Part of a small language model's weights.
Size: 8 layers, vocabulary 3546, 9.31M parameters.
Training: a variant of Adam for these matrices, 250M tokens, 7627 steps.
MLP neurons of a small language model. Each row is named by its layer, matrix (gate and up: input weights) and neuron, and shows model dimensions 0-127. Each number is 128 + 24 x the weight over its row's rms, rounded and kept within 0 to 255. Numbers have three digits each. A neuron's up and down rows have the sign that makes its largest values positive.
A block is one neuron, or neurons of one layer that tend to fire together. After each block is what it responds to, as a language model described it from the Wikipedia text at the highest values.

L2.gate181:136127109174112152122129102107092104091121105134124170151189135131102122121138128132102105115132107100160117125106156140107089115118100098104095143110137159136101152147112174112168124124121137183157134118158113115117177147108098137118116056152171140116157104112136156110150110093124116090150122133133152142137161172085146129151087146125126139148134102158139152155105128104184141129119
L2.up181:144124143168153113119137108104101106106135102134130174094166141141091135100080106144097091115106135149116083106104150097134132109123112073111091115136098153140086109175133124124126074162130087153153156108124134128122132119114168171116091112103195147143179122137156164135153129140159082125125121132138132111106174141112145157140108133145089116097101105141133119104113164104134122139119
Words that open a new phrase after a noun or verb: mainly prepositions like in, through and around (grow closer in, published through), plus first digits of years and some question marks.

L5.gate32:171150141129137154138139144091117144072168131149138164112122134111120148143103117114136148140103129141146132103137153142114082096099133139110119175120130086162135136151137147101130147129095063142134134118102143086139171122122166146096135119146108114123168182123135130079144110120150084142111148130094149131149183135112088122151126158116117120117089157166138123119133141118181114115102
L5.up32:180119125117140131187117099105090137136116118107109127142129109167161139105109149095151138115096105139143143136114145148145143135122125126103156082118121098130130152118133121170141073136162150158134142153117153141125136125127106103118130104071113122132128158169101117124097172150104155166162188160117102130139145134147134133080103108163155129160095142120101122160135131104134124116119
L5.gate40:166095118115138112098131132092103134139111153143135104091152111092136114162143142150148121179132141144123113100147099148117098116125083117145116151146103140133130111093079137095127137126073136120149112156135122125123136170128161146128114161111105116114164104139142178143124103114114128114148157109152180141121140143118108122123136167097086136106134096151175113144112234132104111083134
L5.up40:103165135098154123107110108166107140195115139151125134123124130154164083164134116135127144144136106104129124105122086147163112155114115149119128144119110130177160137100151101151136170145154136152134131143130144138138148109088148117119104101169132162137106146187133130127137097123159142142122178172120106127143148146125086177104092149108127125131137126127110115077105135134139131076131
L5.gate252:125117107134151093118161120110132117088135129150110115086166129117130119150091109156152143155117143160117107138103096080115133115111126120157145151148111133134107098116165124108150129114097144125095133127127154068141103122140117123146080106113157155048127148141123121089127106184112136127105130089116195142138138076128093113123094117090129119080129140143125125165066151153107109096119
L5.up252:095124151125154107140123103140146106128171099156097074118117112120134156180095153155165095166143138122116121149127119099105083140101149143128178132143153162137091158081163129138128122081130133158098127078159107086114141114135112100105105117157129153085127135166153117101091122132094145121138104150091170125120174102170124088166154165117135132122150127143119116154080148156113116114123
L5.gate290:140116109157121122090135109128122144087130172126118137087155092146126107102129136115135124127110089129083121156120116129119140156130134124121171102121133148162125114164175158119110139142151091115114170169121123136113145147133143113146123126104114118085175170083111127152139124131123130134129121127134105113109129138160144128141148140139124103165163163170156125152141137167133105129134
L5.up290:172109082131140134096104099125122140111144149100109121117094142121095164156116129186140135139113173150147141134140121181136178134121120101154172130130144126120192134136149151107120141137138137101146118177098164115122116101112117117114083149107089136122137149117135114095150120164124148140145107083110083123150098107126102073141084133122137140127113103110134186159139108101111110127146
L5.gate426:102126145135128136077183105126128117110107124096145145103152104166135101107127137123125109112102089116163116094139116129132119103105103155085139182123081133167158160082083118107155102165091142108140149117120105095131131146124124125129148155119154124124154126112141128058118177092084108110092139160121142124120160168083109153124128114149083112098080167113149150150123148104104123174108
L5.up426:103137112138127143164138108144119110148120102170145125143109161116109119091127105070089127120107087097134152147109071140145109160168158111081114154114143135129129158128132135087113114149131092094108095153118129126141152129099116172115096157145095122113150125118153131109113153096116068137142114118113152170147155124104147161103130096122179064140096149109151116133102125092130137106144
L5.gate535:126090153164134129101154122092128144167071155142078131162132117170149138122127173164158105122110075169097143124145121135149114120125116107128158129122113156127106122135113144123113122129132143141115154142116114096118138135122131175173139151122151180116154108152133141092098133140140149142140138104129156129144131122114104127108149111064081136115125126127123092150129155131155106137140
L5.up535:118127113178125111117142126064126099131135135118163138094102111142123111126071123115123108120156138105182138115151112122161084113107135131108148183117141146134116122202130105140157100168127114164157134139141106137123140144118109124123074096122108138169167142099149099126140137157126126128118123133106173104122150160106115172145133163102118109123103125140119102157119165117111133131139
L5.gate614:124168104113138149141130156129124109114105116164078124167132149161142100156098156113163101152133151129106120096102095155127154161097101122135104208088155091145115134157162168104126132163143129155146158138121149143168132134126119121125135129139120089121118128172114156122149149114155064126155137147113138157095132167125152140123117154145117095162129113149155106108119143096119116178082
L5.up614:112145167124129140177141094110083181113113139119145184102159142145109107124122131124129090110155131115122135097145148126142085123133099138128110163125108141126114079135127096129127087179120152154126171113098125119121151156128137132119140161102174158166123169127128124117114131119112129105128104137167165091166147096090128107103146131111108091122138114108130102116128108160171117134102
L5.gate699:109087151119117127154116102134099125116077111130105086113148099161130170171120129129146070160105152145118151127114113118135100100106088115115163106129131134109134140109132129133140152117165104111063112123102141122079145130116132156108144111140150152102155156131071181131095106137108156121140132138164121077110153128156117136120087134097139122110129123142172194120126124135093141134088
L5.up699:132111151133134127139151142093126172123081169162157121129133175170116144117092128136169143126122107156152145118128156109128139107135102174064156120097100116170077142122152112117173119135114135143136142127101135126128158106107122132114107132116114102122149132091117134109175117156141147137135086165138075108111137166129081158164075137131124119151126130103167103135137123126101123154141
The token "in" as a preposition after a noun or verb (absorption in, study in) or as a word's opening piece (inability, inferior); sometimes to/on/for.

L2.gate455:109142074149113126123117131082116115103144068147124094127107088121120137099124086163165142114134107134102144142100159119109103148140114067156148122104129152110107122117138127144166094129108168139153109112115178118142163101153094100127094142116110131128125138124118112132127101122099154177147183157146114155149115115101122127089131128126090097102100130147148125151133139067109131100112
L2.up455:105116122154112093101169141119155138130091147155149153089145091103129162101101160118105091164127114174123114094129107152176150133146121111131094193122107133154121110144082125098133117151129153094116103136156128112153103145133146147144116164141147142126180141143126147105119107131127106131122172176155177089121125140079132111113139130112128111099097140168121086135120135152134149154136
The ==, === and ==== equals-sign markup that opens or closes Wikipedia section headings, e.g. == See also ==, ==Career==, === Elections.

L5.gate41:178092136145083145125097088102101096096124126137114155149128152153165112135154105121134095099139086150141106121120151115113104141182116149107117135108100124110169149113126116128163142127103118150114120133133101100115110103144112125123157138133121141155109108112098103113133141131144126134183084106129110114156145135090106112146130166134144079132143176124151106133153117136080121116093
L5.up41:141119072098074120092108118120105076149114110085122127101139136115140121164057156140125082173144127085155130148113145121086127131102119121142110132100145159093120087120132170106111164109138130131139157138157137124150088094143124122118141178149115151078101106106129135120130133092111139153136156070103088101096151092125107137083094128165155159161135149174126146157161127152099135126158
L5.gate87:177116082098143138112107140123130141139102139122092157096157182125183129117118097132111108128126117150123134112097150088131116142134121127122105116064118127148136085138118137077123158138097152128119123129138171146161160170115125118138179105128115075125147116129109094154164145141143117133136149083129130103159133113118127151135113109179131110093145127121099124095148174109119097114125
L5.up87:151162147135167145111129135091133110147153145119126136103098129181155086102151111151133191105086125187148113113134090131167115126102105118094161167159130137101102136129134147124149159117167145185133122103134145123150118107137097141118098111107153173138145103129125158113100158133137133127138133130121157088139110163101132142127077176093183089102117119157134100152123107127124074119100
L5.gate116:136134134117143172073117094133119113127078110121082125121132139141106132165122137083123137139145112125146143152124122105112116104101135166148112103135127156117113107144133128117143117134098108091099167142135111143104133153082115157139151133138109117092119128130149083145115097149126103173137163154146169058139157122109139129130084110135103106116074163115113114149158158163129111204108
L5.up116:167096134153127132114162100156157113114118134124126143110131147096098072132130144100087147139106111118148151149122108132095138113109079149087142180147134140096104144124148120126136094152176144125082133118103132172141119098101117117125109143124111130185138123147096159137149151135138135128152137156161127107132134174133145126157118119121124100118145187144160066142134114123111112106089
L5.gate223:161092134100134085112125133164144156125109076106090122153156123135151148137141117139106122150142154125099094152150159090106164117160107118136127172103130151087145149140105132103148121111158123141088177125134075111150122148126147127148132113122115125143113162131121132164128130148123104126135077113148120151152126108142149123097113182155154101110173166173133100126116142131112086121097
L5.up223:176109129117154140132121135133135130143141151093101159171156159114113119123130109073151139145108086134146105110135154149134163109097132114137112075150116145126117109116123120145119100137124169171156131149185158132141190113109105090148128131158087098108139112136148130099116097094132096165096158165106169121127107088117103136116124137140137092128119165133122105116124117099163152110093
L5.gate299:141137098099158135119112102145164097145097158146094120145108167119129104110133133133098111122121071168148168132151126111120145153164152134152139129119101131123088099147091139135167106156111154149103131135132124115182178112132130130126139126126108106152179134130091101120126137127145097152161142120174151142129146106119134137134078146121129122118092153151106118156185139101100122135110
L5.up299:127101100155130136133116145113142132103122115162103115145096144094136137078110152125081149157128161145160142144159175142128117114101139139095157122159136081135136078166157110110144156161127115152124139144092158124175148170143087081090114116103113104154153112099142134136091105099161090181147167114107144112136125123105202150115117187130119134177093132124191135151129168103136151105159
L5.gate329:083114149184121163139115105096139165109137155163146141165148113110104089118152097135126153135132102168107164127116156119166153125157089096156154127171081141073116137169108129115109156137142103146118124091094129104159134131148133133133136120122163167157094197132109144069101106114121165137170082122160107101115147148098126134098110153120113099119080121124128093117137149147147103190093
L5.up329:133123169166117137136110139106120137115152118131134116125094160146160076149132154147114129107139086143148139140112111126120112160134100118142125095138136109109101135117163116143131072133120123135120116161106124125148134142165057098183124092124097121118101128151077132109161145114138155124112121073155131144147110160161170114049135121108093175122142152133136120142118139122143123130114
L5.gate367:148101117143122139117112154126114111146103130084134143126110142097125094136137124136142108113113100180073171111111136141154187108158055136107128116150110135108123121109139109094133086145144112128110139199098146115159130117122147130136129125142144143138135127152143151081142158138109166115142130143147142101167134179055146151093126138102105111119105118116137114144143089090116137116135
L5.up367:132094091100106150135144116144090106140147159115158132096110078084121145101089156139135134133106114131114192101089097116130113120115132142121126137130164128116158135086149124094128149147145156170089147149138148097120143096137098124108116131142100139115121117153096187164165125122128102134129155130136149159169124121118132137154106127126083145138097133108084138113152161148165148118096
L5.gate461:138134113108151169113091171150162080100144176130068096089140138184140074132099088122148129125133125163125161115089091120141103156129087114125130104098098124121150104114137145136143154141126128130112113165137109162127126143117149144126117083115135151118120123147129139113110114144160134170144167137144121089119121111121114139092086121131161100117145128132141109112165116114107120167119
L5.up461:139096115151115144105127145098152078165138135129109127117141131183145135100150123091142105068106110131135128130126114127129120107110121171108129119109107140044119149137110119117105145068153138133118151135140069133164165152078127126124128132105139127155149130171173165125126191168100098143166134161116137104141130173098141150146113126110196111093124122131111122134142116118140092151146
Tokens that close a noun phrase or title: relative "that" after a plural noun, closing quotes, and "==" ending section headings like ==Flora==.

L5.gate63:140151140118113142169111119121111126126116128095149112144116116124087077164125134175098083149117153171141155110103151146128142129088118132127124165097098110085170109099153162095142115154114136139103132157151164099125171120116147135144102108110112115137134152134093138156165128136105094138132131135156125118151111110112136103116085160194139095140130139144082107139142138127130099094122
L5.up63:141128137129138095161108098111149119139127125136141147113087125106123140159128104104162142131159113096161122111121150071094113132113151107129157143130112114123118165117138108066120058162177084132120132132130157147181141164149125121140094157145143093112168064162108128159144124094084134144111111148165178105133148139120111117106144118160131151160104127119148127091122083147161149145146
L5.gate70:104115133135106131146140136115125136133114162127077117137128140096180086117087149097116124136090122162110101113140106153141117137143146135106078161132125135130119129129110083111153061147129145117147136144113160092121090140131134123137141110126168108101118100133151119147134132132148132183133136077183175132175146138108152169131081109128144133114121175126136169135121121113118099168144
L5.up70:101160157113106181130093120123135110162155153096101137132125144100201156167110128090123132120111098132108104116137153143175149123135188129121123111108088124135137112113113097145107089139137140163139129149135130135115133100097099134121136136150123117136097087156131105172141152146175142130106139100147145087102151120137105150124149114140153177134109143144114151151160081105123093132134
L5.gate256:120110146076115163111124145106148069101134106168140172096114133108139101175092121133136137154121121155155160166155147113114111134125150112123099161115138111130137146177136127133171125116095101102109106121119117139128130134140140149114153117090138126136140137122094099155128113175118119109148146145159119122194112122121140109108105120170148099155122137128133124110139151121099104124134
L5.up256:096140142087131148137091111140127149149174110154147148100141153112130161174112106082120115146120112129112112167114146122151158126128165110133146104133153152167184157167114120112115153082099110104106137115138136123089133126140112140093156137123141115130127183124089089163140140124130140110121147120098119132181141143144154121107129133146108141163110127119131133077175138124125101104133
L5.gate369:144190103135112115085178110156148136111126137100131133119146157147119107120155080125138124100146105126121116132160142114112130144170156106126122085092150124133129110138099095149124121124156106126159167123120132137161126122131131123144088073143119117093119146116126145145113158159104089150143131079124155119117095081050120145144131079154157095140126206149128142139131088112139121137153
L5.up369:124129139126079104168122113114142148087155115133133128126111127079181093139130089141145148177097133092131143117121158120110118117156138107180128140117125079106130118140094138161090161133130152148102181096128128124128149144114138171095082115164094154117150161088150130116155106102114105132138111084132122115107114095084099123133116127148139137127124148136183122131106160121106152167142
L5.gate413:081131134117097107158170141132140090132123072147144153141073103111134095118113128138157165104111147164137101127125136156092124106087140099158121136156120140108140148165124105130111101114112143134168127133168168103150130126137155126130096132135143120130123132128096109152148141127133141141099101136137138119177096128120098137068121096128133135137091133125094125091135117102140145130153
L5.up413:124137165135142137139125114119158117150125127169110101141100132149146121161164136099114146160124123135144134130146121124093097116119149133104138130117124162124155101117144123152188097128131126100110112153121120121133145155141088137104099112132129151151115114104141117140115094143123127129109107132128112113173120137088120151130099137154102167130106111103122138086141103135096159154159
L5.gate464:187152120141154151120188152113126107122165144144127113126129107164147130124083084160148156120135124116132145126154139120097110101144130116133154133114107137138087115151100103132121127139132161142175130137092115117167164130123174113090111090144141135107187132147131146088141133140139083161099118139111170158138127099117116169117155103169106134157063125183149139115116113141099112165133
L5.up464:140107164108139129134104133133139097089126128105129152098166145119143112124133080173113130140177140170092103110154156142164138162100125130117141122140100145104104116182106158134112107131109107134107119176124108127114144143134127111092132111113148193146116119124125135180149152140087151111135142095144164142167167122141119130119127123133137087099136153130097162115133107118093083108110
L5.gate472:110125139169086135142138097124114127108076124148094122117137125143121133150085129167149152161125152124135134160114182119148138148126131138149150121152151085120131146157090118136143122137110155139118152121099160079121100117145105118165073157140123149127092143134129140136168104118165096123138149113144121143156113148124118124156141112111138127137107137186140152132112145141121115128105
L5.up472:157113153161152142111109169128136068132109128120127164137079078104112098128094114158179128089118142157124118115094140122097148140151110153135118109169152139140159113126074126158144103174078132121140144144133121095148135093094133123124145163143123115089112172125108093160121159156138110116118096142139101103128135107114103107120110102167139125128110083115130125154164086124118123149127
L5.gate622:109095120133097110168146103137141131095130140125139135127110088143113117098124094131100124131119145111121094135106079146133118158095165107119122175125164184131188107177090110129140101136120136093137130091146118079161107140134134110110117109162120152113139127129144116119144117109171131107111154117122150132191104145127105104148107120135118059123126179132111137120117153087129144133158
L5.up622:120150151101125134157118138119146110169118156092127132110101072137177099152094123146112140128158135148153124100121118147122111133083143121155144143165140146105156145130101125094149131115133178109135113115129150126136124118144116130107146124119166123132125135094142109134130168119131114101120113122123126090172115183095095148122145115167132137123154117138125136137185122131137120143155
Closing word pieces, table pipes and sentence-final periods in film, music and media articles, e.g. chron-ology, Recept-ion, screenwrit-er.